config.yaml
n_layer: 10
d_model: 192
n_head: 3
n_kv_head: 3
head_dim: 64
d_mlp: 192
vocab_size: 797
activation: "swiglu"
norm: "rmsnorm"
norm_place: "pre"
norm_eps: 1e-05
positions: "rope"
rope_base: 10000.0
rope_fraction: 1.0
qk_norm: false
attn_scale: 0.125
bias: "none"
tie_embeddings: false
parallel_block: false
extras: ["capped logits"]
init: "normal"
init_std_qkv: 0.0146
init_std_o: 0.0
init_std_up: 0.0146
init_std_down: 0.0
optimizer: "adamw"
lr: 0.00169
lr_mult_up: 1.16
beta1: 0.95
beta2: 0.99
lr_head: 0.00615
grad_clip: 1.0
warmup_steps: 546
schedule: "cos"
final_lr_fraction: 0.0
batch_tokens: 16384
seq_len: 1024
doc_mask: true
train_tokens: 172500000
steps: 10529
dataset: "wikipedia_en"
MLP neurons of a small language model. Each row is named by its layer, matrix (gate and up: input weights) and neuron, and shows model dimensions 32-95. Each number is 128 + 24 x the weight over its row's rms, rounded and kept within 0 to 255. A neuron's up and down rows have the sign that makes its largest values positive.
Before each neuron's rows, "fires on" lists the tokens most often at its 100 highest values on Wikipedia text that the model never trained on.

fires on: "s", "y", "em", "en", "ed", "e"
L5.gate154 [115  88 135 149 112 107 127 149 146 150 101 152 143  79  91 103  79 153 102 142 113 165 126 116  81  76 128 144 120 114 116 129 117 123 160 110 143 115 109  97 113 105  79 109 107 130 136 124 116 123 149  76 111 158 129 148 115 108 122 192 139 123 153 126]
L5.up154 [165 108 129 124 148 151  88 142 120 173 137 130  54 151 128 140 118 119  98 134  87 115 181 166 117 106 105 112 128 170 142 166  96 119 153 132 147 129 112 126 135 134  92 155  78 111  84 157  94 102 164 129  97 112 141 120 147  72 138 125 109 114 137 116]

fires on: "im", "b", "m", "em", "en"
L4.gate15 [121 142 179 123 134 115  89 125  72 161  99 101 111 114 136 139 111 107 149 118  99 122 105 138 106 148  95 118 130  70 149 127 134  99 121  90 110 168 145 121 103 146 112 100 143 132 110 143 140  74  91  66 118 152  98 127 113 153  97 118 148 110 119 123]
L4.up15 [136 125 192 124 146 102 127  92 157 109 102 154 104 132  99 142  74 122 172 101  96 139 116 111 122 124 130 102  94 120 117 136 117 108 162 146 138 169 125 146 139  76 141 103 121 195 134 116 138  86 146 138  89 157 172 138 126 116 122 144 112 175 133 169]

fires on: "t", "ad", "g", "at", "ult"
L4.gate22 [142 162 151 144 115  95 160 101 148 126 111 106 127 121  75 117 125 102 165 141 166 136  97 134 130 136 116 109 154 133 135  89  65 127 191 114 156 101 111  96 124 134  77 128 126 134 149 118 105 119  97 160 150 176 108  84 121 112 129 140 128 126  95 115]
L4.up22 [166 139 171 144 135 110 142 153 131 165 110 117  95 123  97 132 134 121 142 121 146 122 111 116 135 114 131 107 104  82 134  84  98 120 118 133 167 135 107 132 140 143 139 122 114 131  99 134 146  80 104  92 144  97 123 148 143  66  87  87 149 109 101 115]

fires on: "cc", "pr", "g", " are", "i"
L5.gate1 [146 107 160 150 108 128 147 141  94 144  94  80 121  94 155 111  98  86  73 114 102 100 145 146 103 112 119 112 123 117 159 128 126 113 164 131 105 158 127 115 108 111 128 165 126 111  86 164 115  96 136 138 160 162 101 147 100 128 129 128 113 150 156 118]
L5.up1 [165 118 113 126 149  78 122 115 137 121  84 139 109 123 132 100  95 109  93 105 132 143 135 127  93 108 119  84  90 141 113 104 110 150 167 117 141  96 148 140 113  80 139 105 117 143  91 138 112  97 152 141 117 147 114 147  66 115 120 105 132 126  96 174]

fires on: "ot", "ore", "on", "er"
L5.gate158 [176 113 153  98 144 121 113 135 114 130 113 157 130 117 165 149 108 132 171 138 168 138 168 135 113 145 120 189 113 152 138 120 106 157  78 129 136 121 109 103 106 154 105 144  50 167 153 139 110 133 146 153 135 163 114 100 104 119  96 137 140 109 134 100]
L5.up158 [130 173 118 116 146 120 104 143 117 130 105 106  85 129 144 136  86 109 146 150 131 147 117 170 128 133 139  97 137 108 113 147  88 125 143 163 109 168  96 104 149 107 140 142  97 160 101 108 132 141 166 142 115 103 157 122  91 125 108 110 154 149 126 125]

fires on: "."
L4.gate135 [147 145 121 115 147 120 157 125 131 135 141 121  87  87 120 140 133 137 101 136 146 117 115 146 143  88 122 142 157 134 118 106  83 149 142  99 141 114 126  74 152 142 135 114 100 133 112 120 154 123  69 117 102 138 166 125 160 125 136 129 113 148  81 139]
L4.up135 [127 111 147 125 120 139 117 111 123 117 141  95 130 112 146 126  80 113 115 142 131 153 112  97 127 114 107 116  72 147  96 143 113 115 137 119 130 133 114 141 136 105 160 157  62 132 161 135 131 136 151 151 100 111 149 134 182  88 128 147 133 135  96 129]

fires on: "an", "ia", "ord", "and", ".", "am"
L5.gate126 [122  96 138 143 178 183 116 142 118 142 137 125 118 109 124 127 122  89 141 140 121 129 100 164 105 129 156 152 114 118 160 122 149 137 113 160 157  98  78 116 102 142 109 145 114 164 138 116  67 166 118 155 104 138 153 125 183 127  89 142 133 120 134 109]
L5.up126 [135 144 135 125 125 114 150 138 158 204 109 149 165 135 125 138  84 130 103 114  84  71 136 124 162 119 122  86 145  93 159  99 133 127 143 134 108 139 170  91 133 133 196 112 145 165 124 131 156 104 159 111 139  92 120 138 155 126 138 132 101 107 160 107]

fires on: "e", "el", "er", "re", "if"
L5.gate111 [ 69 180 134 107 150 133 120 164 137 101 147 136 167 124 140 168 126 117 105 118 124 106 118 141 109  99 134 119 113 120 133 123 111 127 153 132 179 109 137 123 127 118  99 100 122 168 139 174 155 137 133 137 138 119 116 119  82 162 108  86 145 144  94 115]
L5.up111 [133 148 174 158 126 141 141 154 112 142 150 115 154 127 120 146 170 114 106 183 144 136 123 109 171 111 149 105 142 143 186  91 152  87 110 117 130 112 137 125 168 175  98 129 108 133 117 143 142 108  78 126 123  85 122 175 116 117  99 123 117 142 147 126]

fires on: "er", "ic", "it", "ing", "ubl", "or"
L3.gate68 [148 122 151 155 124 134 143  91 139 156 125 112  93 111 151 161 100 118 143 109 127 118 128 125 123  95 136  97  99 121 118  94 150 104 141  99 139 121 104 104 118 155  85 124 152  73 150 130 121 159 104 126 112 114 118 129 160 121 127 182 137 112 102 136]
L3.up68 [182 105 135 132 160 147  92 131 143 152 138 129 162 147 115 138 131 114 140 157 124 130 145 132 117 131 132  89 120 141  97 142 150 145 120 127 130  98 135 126 144  93  86 119 135 129 161 163  72 112 103  97 108 132 154 151 140 122 163  84 140 141 142 114]

fires on: " |", ":", "ed", "on", "ar"
L5.gate86 [137 114 132 107 116  96 105 153 130 108 123 143 122 142 128 121 115  94 151 118 134 102 146 127 161 112 190  98 101  96 160  98  78 112 129 141 160 113 131 109 139 109 137 100 173 126 117 149 151 127 101 131 108 168 173 128 116 132 140 118 106 171 131 138]
L5.up86 [116 119 109  99  80 114  75 143 114 139 123 152 134 154 129 159  83  94  90 114 123  95  87 134 112 110 143 119 151 129 105 117 100 122 117 132 151 132 122 101 130 156 109 117 176 143 148 118 107 117 131 107 158 147 148  97 115 104 158 144 142 156 118 123]

fires on: "t", "m", ":", "r", "ch", "ce"
L4.gate55 [ 92 117 142  89 122 126 135 128 129 132 147 157 136 131 184 101 164  99 159 183 156 134 113 104 155 139 117  56 128 132 116 135 128 151 133  74 113 131 196  77 104 111 139  86 143 161 105 156 119 128 160 108 132 155 130  86 123 132 160 109 136 148 155 136]
L4.up55 [155  82 179 141 119  76 139 155 135  99 133 119 119 117  92  92 141  99 187 121 167 122 148 103 157 159 131 153 134 127 142 133 150 155 121 130 142 120 143 146 146 130 184 147 168 136 174 116  95 159 182 111 179 143 141 129 125 170 159 115 107 150 109 152]

fires on: " he", "e", "ot", "/", " He", "ouse"
L3.gate128 [144 151 128 147 136 119 111 154 102 163 143 108 147 115 141 124 104 132  97 102 132 153 120 122 138  96 157 135 100 135 151 136 132 109 151 144 161  84 109 126 162  78 128 147 130 122 154 166 116 121 156 163 146 134  99 119 148 111 159 164 161  83 102 151]
L3.up128 [ 99 141 132 140 143 160 140 131  95 131 133  92 145 126 128 116 115 152 116  85 111 117  86 123 124 131 154 103 137  90 143 101 142 103  82 116 159 160 157  86 139 146 141 142 136 164 125 115 100  97 132 147 151 113 148 126 122  78 125 153 136 101  75 111]

fires on: "t", "ac", " dis", " of", "st", "ist"
L5.gate87 [119 151 166 113 158 116 146 177 135 123  82 107  90 145  84 114 110 132 171  99 180 140 130 139 103 120 150 121  95 152 102 138 146  68 130 118 191 139  91  94 151  98 133 143 108 136 145 162 100 138 138 173 145  96 134 144 162 107 114 135  90 162  98 138]
L5.up87 [108 130  91 122 140  71 112 127 147 124 132 126 136 140 117 136 130 142 120 118 161 124 137 143 109 117  87 107 124 161 102 124  97 130 206 128 131 136 124 137 127  98 148 146 120 150 105 142 131 129 124 160 170 134 105 128 129 135 127  89 121 149  83 152]

fires on: "en", "ost", "ced", "ed", "ang", "um"
L5.gate147 [ 97  99 134 170 136 133 143 163 100 159 135 153 111 109 109 135 121 142 132  97 116 174 101 165 138 123 139  81 165 152 173 129 145 111 135 109 123 164 128 116 166 114 140 130 119 114 153 151 146  86 133  94 129 111 143 158 170 121  74 116 128 153  93 151]
L5.up147 [162 128 122 171 131 129 136 100 125 139 135 167  80 155 114 155  42 107 112 144 152 158 113 183 133 146 102 131 132 137 111  88 142 140 145 134 113  74  98 121 127 127 126 152 118 152 142 162 164 100 133 133 107 121 104 155 145  79 158 138 130 162 104 123]

fires on: "wn", "ain", "ue", "and", "p", "ch"
L4.gate106 [151 184 154 145 133 119 114 138 177 130  84 119 135 143 157 126 135 112 113 159 125 154  89 126 113 124 186 146 147 127 147  48 173 144 161 100 169 125 130  84 159 156 137 142 124 115 111 116  99 153 132 131 132 146 153 136  88 135 111 121 160 163 123 119]
L4.up106 [101  69 133 155 111  93 110 134 122 139 131 104  94  98 122 100 124 143  98 191  93 142 144  95 113 152 149 112  94 123 124 119 131 133 158 104 118 100 133 106 135 112 179 141 131 140 166 139  96 135 158 148 131 108 133 156 108  87 128 146 176 138 180 143]

fires on: "m", "e", "ir", "a", "en", "le"
L4.gate144 [114 115 130 117 154 101 141 146 114 155 109 148 127 116  91 120 107 138 135 101 103 169 154 104  99 115 107 169 128 127 127 153 100 113 110 117 125 112 103 108 127  62 125 143 139 171 156 186 138 101  79 139 133 157 136 116 121 146 157 164 130 131 119 133]
L4.up144 [164 170 129 158 123 104 113 111  90 131 127 153  84 131  89 120  75 155 216  98 121 131 130 126 154 108 136 165 110 107 121 144 116 130 129 167 127 144 129 130 117  71 135 128  96 126 125 144 149 128 146 133 117 149 108 144 171 117 116 140 102 180 101 157]

fires on: "all", "ill", "ent", "ward", "l", "ment"
L5.gate27 [110  81 128 122 142 144 178 115 142 127 131 145 178 148 128 116 155  96 116 153 180  88 132 147 162 134 131 157 116 109 118  73 134 134 144 111 149  85 102 149 137  88 129 122 169 144 125 112 129 136  98 123 133 179 171  98 136 178 124 111 144 109 104 141]
L5.up27 [143 120 147 144  93 103 142  90 126 143 111 110 149 102 147 119 102  88 156 116 129  99 144 141 146 144 130 126  93 125 131 115 121 108 160 124 130  72 105 144 124 120 167 128 140 144 149  87 170 102 140 142 111 142 127 152 125 131 210 170 108  91 151 120]

fires on: "ain", "p", "ong", "ight", "er", "way"
L5.gate161 [101 135 182 146 142  81 111 100 126 141  80 128 124 114 132 161  95 130 139 126 156 153 140 119  70 113 146 159 117 141 134  94 132 112 135 124 145 119 112 135 125 129 130 143 127 137 121 172  86 160 137 108 134 119 170 142  95 107  82 162 145 148  87 168]
L5.up161 [152 155  96 158 136 106 102 128 104 142 118 135  86 143 113 112 135 155 150 112  98 153 112 101 142 114 135 127 106  92 130 116 145  94 153 132 146 123 146  94 163 146 139 149 125 108 173 126 124 116 162 137 129 135  82 137 100  88 145 162 148 109 138  78]

fires on: " res", "res"
L3.gate118 [112 102  77 132  84  95 132 177 141 154  97 172 113 104 145  73  67 184 113 133 120 124 109 157 143 117 110 134 133 116 107 158 112 139 158 154 130 160 109 123 117 140 113 128  94 124 101 126 156 124 128 124 132 151  93  85  87 157  83 140 125 120 108 140]
L3.up118 [126 133 129  88 138 136 156 180 208 113 129 150 111 115 118 114 138 132 135 140 145  82 102 152 187  85 137 147 146 124 110 120 109 136 132 142 110 112 132 109 120 146 122 149 138 152 123 124 184 140 137 131 159 134 117 117 113 139  99 155 150 128  92 127]

fires on: "art", "it", "ied", "er", "ir", "port"
L3.gate107 [131 122 127 102 138 149 141 115 129 141 137 129 118 108 136 134 105 100 115  97 130 137 121 115 103 116 148 119 116 123 129 125  79 117 124 120 132 130 110 113 104 112 156 120 129 101 167  94  91 134 145 142 163 176 159 113 147 132 154 145 185 107 116 173]
L3.up107 [117 146 133 140 163 142 113  85 141 161 135 162 114 122 125 158 124 125 137 149 141 113 141 129 181 139  72 127 101 156  99 125  99 119 123 128 108 152 155 133 116 123 133 138 167 156 121 144 121 114 114 147 122 134 114 157 149 130 165 158 106 141 182 117]

fires on: "ir", "im", "per", "on", "in", "ong"
L5.gate57 [149 117 100 153 138 113 167 135 112 163 103 125  74 119 119 140  87  84 145 120 117 147 152 118 115 113 104 132 127 127 150 117 123 161 128 105 127 124 106 141  98 108 157 147  96 109  78 106 138 111 121  98 149 163 135  83 136  94  62 149 114 106  99 133]
L5.up57 [102 105 112 150 129 121 127  85 112 104 109 127 130 132 149  87 143 108 128 147 147  94 136 107 134 156 138 114  69 127 110 119 164 111 154 105 143  91 144 135 136 162 187 113  80 109  93 117 156 115 151 133  98 134 106 143 115 126 153 116 132 181 126 113]

fires on: "ain", " of", "u", "ong"
L5.gate91 [142 116 139 132 130 136 139 108 146 121  85 133 106 112 129  97 141 136 127 132 122 140 116 114 152  87 103 147 113 153 119 157 136 118 145 160 196 115 125  94  64 107 157 133 110  95 149 125 114 143 170  88 108 153 135 172 118 139 115 145 154 107 121 136]
L5.up91 [159 171 135 150 125 189  96 147 101 179 114 120 105 104 131 125 119  99 138 121  95 166 150 104 126 136  95 132 101 139 141 145 104  82 124 153 131  96 134 101 122 116 150 148  99 128 133 111  76 149 193 116 181  97 101 144 132 160 146 102 133 154 129 100]

fires on: "m", "in", " The", " has", "il", "ir"
L5.gate46 [127 139 100  93 169 160 102 148 106  72 134 172 117 111 117 151 132 148 145 117 105 173 168 116  87  89 133 152 103  99 142 141 120 118 111 110 141 101 131 118 118 144 111 112 124 134 176 146 154 175 120 121 152  97 157 102 128 128 114 140 158 125 123 144]
L5.up46 [138 191  88 141 132  99 153 155 108  93 130 152 169 119 142 121 133 106 144 118 113  88 164 116 118  93 122 139  95 110 120 126 141 132 151 139 150  91 119 118 140  93 180 143 136 103 145  98 130 146 133 161 174  91  90 106 179 142 103  88 116 154 100 125]

fires on: "ik", "e", "ar", "ge", "et", "es"
L4.gate120 [114 128 100  84 128 115 132 141  79 114 165 152 176 106 143 161 144 138 151 119 118 115 115 149 144 132 122 146 124 145 111 181  87 140 151 108 139 142 116 124 149 139 164 109 148 122 173 110 108 154 169 131 112 123 162 112 101 147 173  99 156 126 129 108]
L4.up120 [121 136 162 190 135 153 143 149 111 123 117 173 145 135 154  75 108 108 133 121 116 128 139 157 162 140 134 133 126 133 120 168 117 135  91 128 139  94 131 144 133 164 129 172 155 100 169 147  98 135 119 131 124  77 145 135 160 101 109 127 101  89 107 135]

fires on: "en", ".", "ed", "-", "ated"
L3.gate27 [ 86 177 147 104 121 116 160 105 110 134 105 118 115 111 125 136  99 130 154 142 161 153  85 119 149 118 101 155 142 146 132 137  93 128 162  63 139 156 114 134 154 125 110 114  85 125 206 117 132 104  61 101  91 121 152 107 122 129 110 156 115 154  98 145]
L3.up27 [153 138  87 106 115 162 108 152 107 143 137 125 124 120 131 126 107 133 133 119 110 119 150  93 133  96 114 117 142 187 101 149 108 123 146 126 115 191 120 140 122 136 127 126 138 122 143 148 119 122 110  73 115  88 129 109 148 126 131 170 115 135 132 117]

fires on: "os", "all", "y", "ep", "i", "ir"
L3.gate100 [131 130 145  85 112 111 160 168 115 151 127 103 132 122 142 136 178 153 175 150 173 121 158 148 142 118 122 106 125 189 140  77 157 157 112  74 114 103 132 125 105 131 118 101 120 113 152 137 135 131 134 100 130 122 167 101 120 167 158 110 136 107 110 117]
L3.up100 [ 95 166  89  79 122 134 157 119 136 129 154 143  87 143 129 103  79 154 127 141  88 162 135 135 149 131  97 146  96 164  95  90 141 158 122 112 143 104  95 159 134 111  99 122 146  84 140 164 130 132 148 138 100 109  69 140 115 140 154  92 165 126 140 140]

fires on: ":", "is", " res", "i"
L5.gate118 [100  93 116 135 123 134 144 139  89 135 145 138 129 119 107 100 137 148  85 150 121  77 165 142 122 146 118 162 136 135 126 141 101 157 102 142 137 188 103  95 113 109 151 152 124 125 123 102 155 139 134 123 174  95 144  82 123 152 121 190 154 118 118  95]
L5.up118 [ 68 101 175 117 112 136  94 134 122 137 137  98 109 106  93 124 169 169 125 133 119 128 109  84 141 116 120 122 127 177 117 142  90 160 127 130 146 153 100 127 163 115  95 138 143 136 135 115 138 107 159  90 130  98 137 101 141 123 152 150 179 141 151 106]

fires on: "ue", "ate", "s", "u", "en", "ing"
L5.gate176 [136 114 100 110 132 143 104 120 135 148  83 156 104 100 154 165 124 149 149 139  82 115 119 146 150 149 144 161 122 100 124 103 125 101 113  97 152 122 108 128 218  78 100 109 159 146 102 146 132 148 109 130 139 110 166 102 133 137 150 111 129 139 143 116]
L5.up176 [153 114 113 161 123 118  86 130  86 110 106 135 109 140 125 135  95 141 109  74 105 146 119 126 155 119 104 145 101 110  97 126 158 123 149 120 119 136  98 118 204 138 149 127 145 137 134 116 102 192 155 128 146 123 135 111 151 152 137 111 125 161 169  88]

fires on: "m", "ain", "re"
L5.gate112 [148 116  91 108 143 103 182 145 109 151 138 168 162 127  90 173 155 126 134 143 148 117  89  90 137 157 168 120 126 124 120  64 103 169 126  80 113 101 149  98 134 100 134 107 119 124 152  91 144 126 122 123 161 106 158 116 124 126 153 137 117 155 153 145]
L5.up112 [145 145 101 161 117  77 122 123 162 133 104 128  89 117  78  91 125 134 108 140 146 174 123 111 115 168  95 153  89 134 123 129 123 142 146 120 143 132 106 133 138 126 138 136 117 131 115 120 140 113 170  89 145 146 130 159 110 132 102  99 173 134  97 142]

fires on: "us", "x", "s", "res", "er"
L4.gate111 [101 133 129 146 113 120 130 141 176 156  69 152 119  62 158 110 109 112 124 108 148 179 142 106  56 124 141 124 110 140 100 162 112 123 180 114 151 106  87 138 172 125 113 123 153 108  84 107 102 151 135 122 125 160 130 120 120 139 110 184 120 136  90 144]
L4.up111 [ 98 162 128 125 147 152 141 169 126 167 112 153 103 128 112 107 129 142 123 121 133 189 154 181 112 138 136 150 105 102 118 148 106 128 174 108 119 108 142 163 155 102  87 118 152 181 132 148 156 129 160 138  89 161  96 147 108  99 144 140 132 108 118 164]

fires on: "ir", "ong", "ill", "an", "ound", "f"
L5.gate180 [134  72 124 130 108 118 167 142  93 108 134 186 130 117 106 121 133  99 151 110  87 157 115  81 127  99 111 164 143 116 112 103 105 140 129 105 145 101  98 120 141 111 106 153 129 113 114 125 175 116 123 103 148 193 135 126 134  82 155 146 146 145 107 163]
L5.up180 [135 146 118 155 113  75 125 150  92  87  92 159 108 105 141 118 126 112 121 122 103 131 132 149 113  86 132 147 138 130 118 139  95 133 106  95 135 102 137 140 138 136 181 157 133 175 143 146 109 110 194 127 145  73 159 134 124  97 109 153 149 126 147 136]

fires on: "en", "ant", "ent", "c", "ost"
L5.gate107 [ 91  96 127 120 126 159 154 131 126 188 116 158 107  95 155 153 123 143  82 149 125 123 128 128 152  85 121  58 171 147 131 119 101 161 105 131 107 145 149 113 105 125 115 103 140 111 135 123 166 110  88 140  85 126 119 126 133 117 105 139 129 111 130 124]
L5.up107 [155  87 114 116 119 140 141 139  77 127 104 119 140 128 126 107 149 151 118 147 136  87 124 134 151 123 112  70 127 106 120  86 133 126 114 136 124 186 132  97 108 142 117 107 116 104 165 153 134 142 153 134  71 120 121 143 184 156  83 119 159 138  94 125]

fires on: "le", "om", "ist", "us", "um", "ig"
L5.gate141 [ 96 158 160  94 192 127 114 130 157 123 139 148 165 109 146 178 162 144 131 116 122 140 126 141 102 140 155 156 164  96 138 119 151 104 132 167 142 130  97 116 131 113 117 126 153  80 159 141 130 100 130 170 141 146 123 123  93 127  88 114 146 140 112 103]
L5.up141 [102 105 121 134 178 154 120 114  88 107 127 141 150 140 154 142 111 135 155 104 133 107 116 157  97 129 160 152 188 101 142 123 122  59 110 129  91 105 152 146 102 145  84 164  99 121 141 100 175 115 135 137 131 143 140 147 113 146 143 143 121 102 128 169]

fires on: "ant", "est", "ent", "ot", "en"
L5.gate109 [153 136 131 133 129 140 102 138 113 173 136 166 115 121 161 112 100 135 118 172 109  79 113 145 111 126 169 107  88 118 101 128 131 144 103 108 125 126 126 108 127 155  91 149 112 144 107 142 133 150  95 149  66 126 121 118 120 114 108 102 133 137 131 170]
L5.up109 [128 163 180 177 131 139 132 143 102  99 114 138  73 160 104 134  86 126 165 137 155  93 106 113  84 129 150  77  93 157 127 102 122 110 157 110 126 170  99 146 109 153 145 142 118  94 151 120 131 160  97 155  98 120 165 128 147 140 104 163 115 116  98 142]

fires on: "el", ":", "m", "ro", "er", "'"
L4.gate32 [111 125 145 133 103 128 123 141 153 128 168 158 139 143 122 181 135 130 113 152 131 135  99 124 130 134 120 135 100 136 158 121 138 129 139 126 135 122  99 140 165 111  89 133 148 143 130 162  86 137 103 115 126 114 155  86 104 160 124 111 133 113 146 143]
L4.up32 [139 129  81 122 123  88 105 100 141 123 144 137 151 193 123 132 177 169 126 190 186 123 143 127 142 144 152 139 150 157  83  84 161 156 140 109 142 123 160 120 185 152  86 140 141 116 178 112 105 105 117 149 102 115  97 108 104 123 131 109 127 114 125  94]

fires on: "i", "u", "ir", "or", "ision", "en"
L5.gate18 [123 102 143 186 104 101  97 106 183 137  65 138  74 101 148 140 116 118 162 120 132 145 153 127  94  90 102 134 110 137 127 137 133 122 127 131 154 114  89 132 176  89 114 125 149 131 131 132 159 145  96 158 153 144 159 131 157 156 113 102 176 131 126 172]
L5.up18 [138  74 103 142 115 133  91 123 160 142 133  86 147 135 133 108 139 141 145 104 162 114 156 159 143 156  93 165 140 123 109 141 117 156 111 159 135 143 104 129 139 142 155 134 134 157 138 132 139  89 133 146 131 109 105 114 150 177 133  93 135 108 133 161]

fires on: "ing", "s", "ir", "res"
L3.gate3 [114  92 121 175 138 112 145 106 161 140 155 139 139 132 135 118 124 114 123 137 148 150 138 137 134 112 105 142 113 156 118 159 104  98 135 110 121 135 120 153  86  93  95 126 101 128  99 139 101 124  89  77 108 151 189 117 117 133  91  85 148 116 170 135]
L3.up3 [ 94 114 124  98 103 106 120 127 128 166 108 162  88 108 147  65 123  91 148 106 124 103 135 142 116 123 120 104 120 107 129 145 103 104 139 147 139 162 143 106 124 141 135 138 132 179  64 119 130 119 134 123 158 154 114 105  79 118 143 137 152  98  92 139]

fires on: "1", "en", "e"
L3.gate2 [ 97 124 102 131 125 119 142 162 101 142 121  84 116 125 157 150  97 119 135 131  83 133 132 132 111 127 142  96 122 157 176 143  99 116  91  97 153  91 109 120 132  89 175 120 111 150 163 186 111  78 144 124 151 124 119 126 157 136 134 130 168 150 115 129]
L3.up2 [146 139 113 114 155 119 127 114 102 125 117 130 121 122 132 109  93 126 118 117  99  90 135 170 115 129 101 119 129 147 105  96 153 137 124 110 119 128 149 129 103 151 155  92 124  87 122 116 132 119 141 131 114 124  90 107 116 145 156 114 131  87 115 119]

fires on: "an", "ad", "ember", "it", "ult"
L4.gate35 [134 152 130 135 116 139 141 155  99 160 140 114 152 110 101 127 132 124 161 145 174 125  65 125 110 133 181 108 193 114 151 105 149 155 164  98 123 116 141  87 120 115  96 125 170 109 148 125 154 136 134 138 145 141  79  99 129 122 128 152 133  82 108 127]
L4.up35 [131 155 128 135 104 116 138 131 118 124 108 104 128 129 108 137 156 107 142 102 133 148 101 138 128 112 125 112 145 145 151 139 136 113 146  86 133 139 117 150 130 140 170 168 114  92 134 174 167 120 146 104 104 190 169 155  89 150 127 141 107 166 173 123]

fires on: "ist", "g", "z", "ig", "at", "ess"
L5.gate159 [125 146 130  89 155 156 105 165 102 169 107 152 115  91 128 181 123 141  84 117 100 116 162 109 134 117 123 153 142  98 147 123 128 106 155 153 144 138 137 102 144 102 121 115 170 122 143 133 132 114 158 147 137 145 146 140 129  83 155  96 139 131 145 162]
L5.up159 [162 204 117 141 154 115 101 110 129 120 133  88 127 118  93 164 151 105 115 135 157 134 167 131  91 172 117 118 150 155 116  86 133  95 141 130 124 139 104 150 168 145 171 144 118 131 155  90 160 113 130 137 184 129 135 121 136 134  97 171 123 116 118 120]

fires on: "l", "u", "ul", "all", "uc", "ue"
L4.gate177 [141 138 104 144 121 116 146 162 163 143 137 132 159 154 143 134 150 102  79 136 159 112  94 106 124 132 190 183 143 125 136 121 120 127 133  96 146 130 113 119 163 128  79 118 163 129 154 121  84 131  75 134  99 124 138 112  92 135 127  95 152  70 109 112]
L4.up177 [ 69 113 145 127 111 135 130  94 132 166 111 181 139  97 155 135 125 124  85 113  78 123  88 115 125 111 177 154 112 135 130  82 142 107 103 102 138  84 120 134 141 130 113 103 140 111 153 125 139 105 125 110  94 115 138 131 181 174 157 149 114  82 113 126]

fires on: "ly", "y", "m", "im", "en"
L5.gate88 [122 121 117 126 127 124 128 143 102 155 110 133  82  86 100 103 138 145 159 117  95 152 164  97 135 120 119  96 137 102 153 108  88 119 156  92 147 147 142 124 140 175 125 156 152 127 140 199 130 134 165  89  73 162 177 128 132 109 144 161 135 116 113 109]
L5.up88 [108 130 106 149 107  68 185 128 128 117 114 193 118 115 128  76 112 119 110 159  93 146 120 164  72  99 113 125 125 108 118 127 103 135 110 112 157 123 150 117 134 145  78 157 150 143  94 187 124 100 140 126 125 120 121 154 102  96  83 134 125 131 116 119]

fires on: "e", "ot", "ik", " of", "k", "."
L5.gate71 [130 127 111 136 159 118 133 141 131 122 134 148 143 155 106 160 111 142  91 125 133 164  98 130 112 133 149  91 141 133 153 167 105 147 151 148 138 138 126 124 125 152 158 131 150 177 148 122 135 139  98 140 153 122 153  96 104 149 171 180 117  99 105  85]
L5.up71 [109 136 102 129  91 100  94 122  76  95 146 106 123 148 139  89 119  85 147 112 118 161 104 114 132 104 108 129 140 158 114  92 166 125  99 124 105 105 115 125 128 201 160 131 110  97 150 131 142 113 117 156 125 146 125 136 120 115  83 111 153 126  98 133]

fires on: "e", "t", "er", "v", "ath", "ark"
L4.gate28 [127 128 115 120 158 120 160 149 198 184 121 114 152 122 161 137 171 138 130 121 159 124 141 112 114 170 131 152 115 109 104 145 116 135 157 125 151 142 121 133 107 124 123  81 145 130 133 129 106 108 121 185 139 146 152 160 113 106 136 133 135 129 140 124]
L4.up28 [147 111 153 175 133 113 120 153 122 152  88  75 151 157  98 109 150 117 129 140 131 123 166 121 106 142 155 127 114  82  98 114 140 143 193 162 143 129 110 155 147 108 159 140 149 152 130 110 122 132  91 147 140  99 151 130 136 100 140 108 136 146 122 101]

fires on: "y", "ly", "ou", "ong", "her", "ut"
L4.gate105 [129 131 146 126  77 112 188 126 125 124  97 155 101  98  81 117 110 115 158 100 131 127 140 136 119 118 121  88 181 127 116 105 144  98 139 137 135 147 121 123  83 105 148 145 144 135 158 121 117 130 141 151 169 157 198  74 147  95  98 147 192 145 137 129]
L4.up105 [159 143  84 147  97 103 113 172 128 119 137 153  62 132  90 132 120 129 119 123 136 130 139 138 136  72 159 121 118 141  94 109 152 123 152 120 165  74 105 141 140 155 146 181 131 116 155 192 111 117 132  80 134 100 125 175 131 136 126 107 143 147 101 120]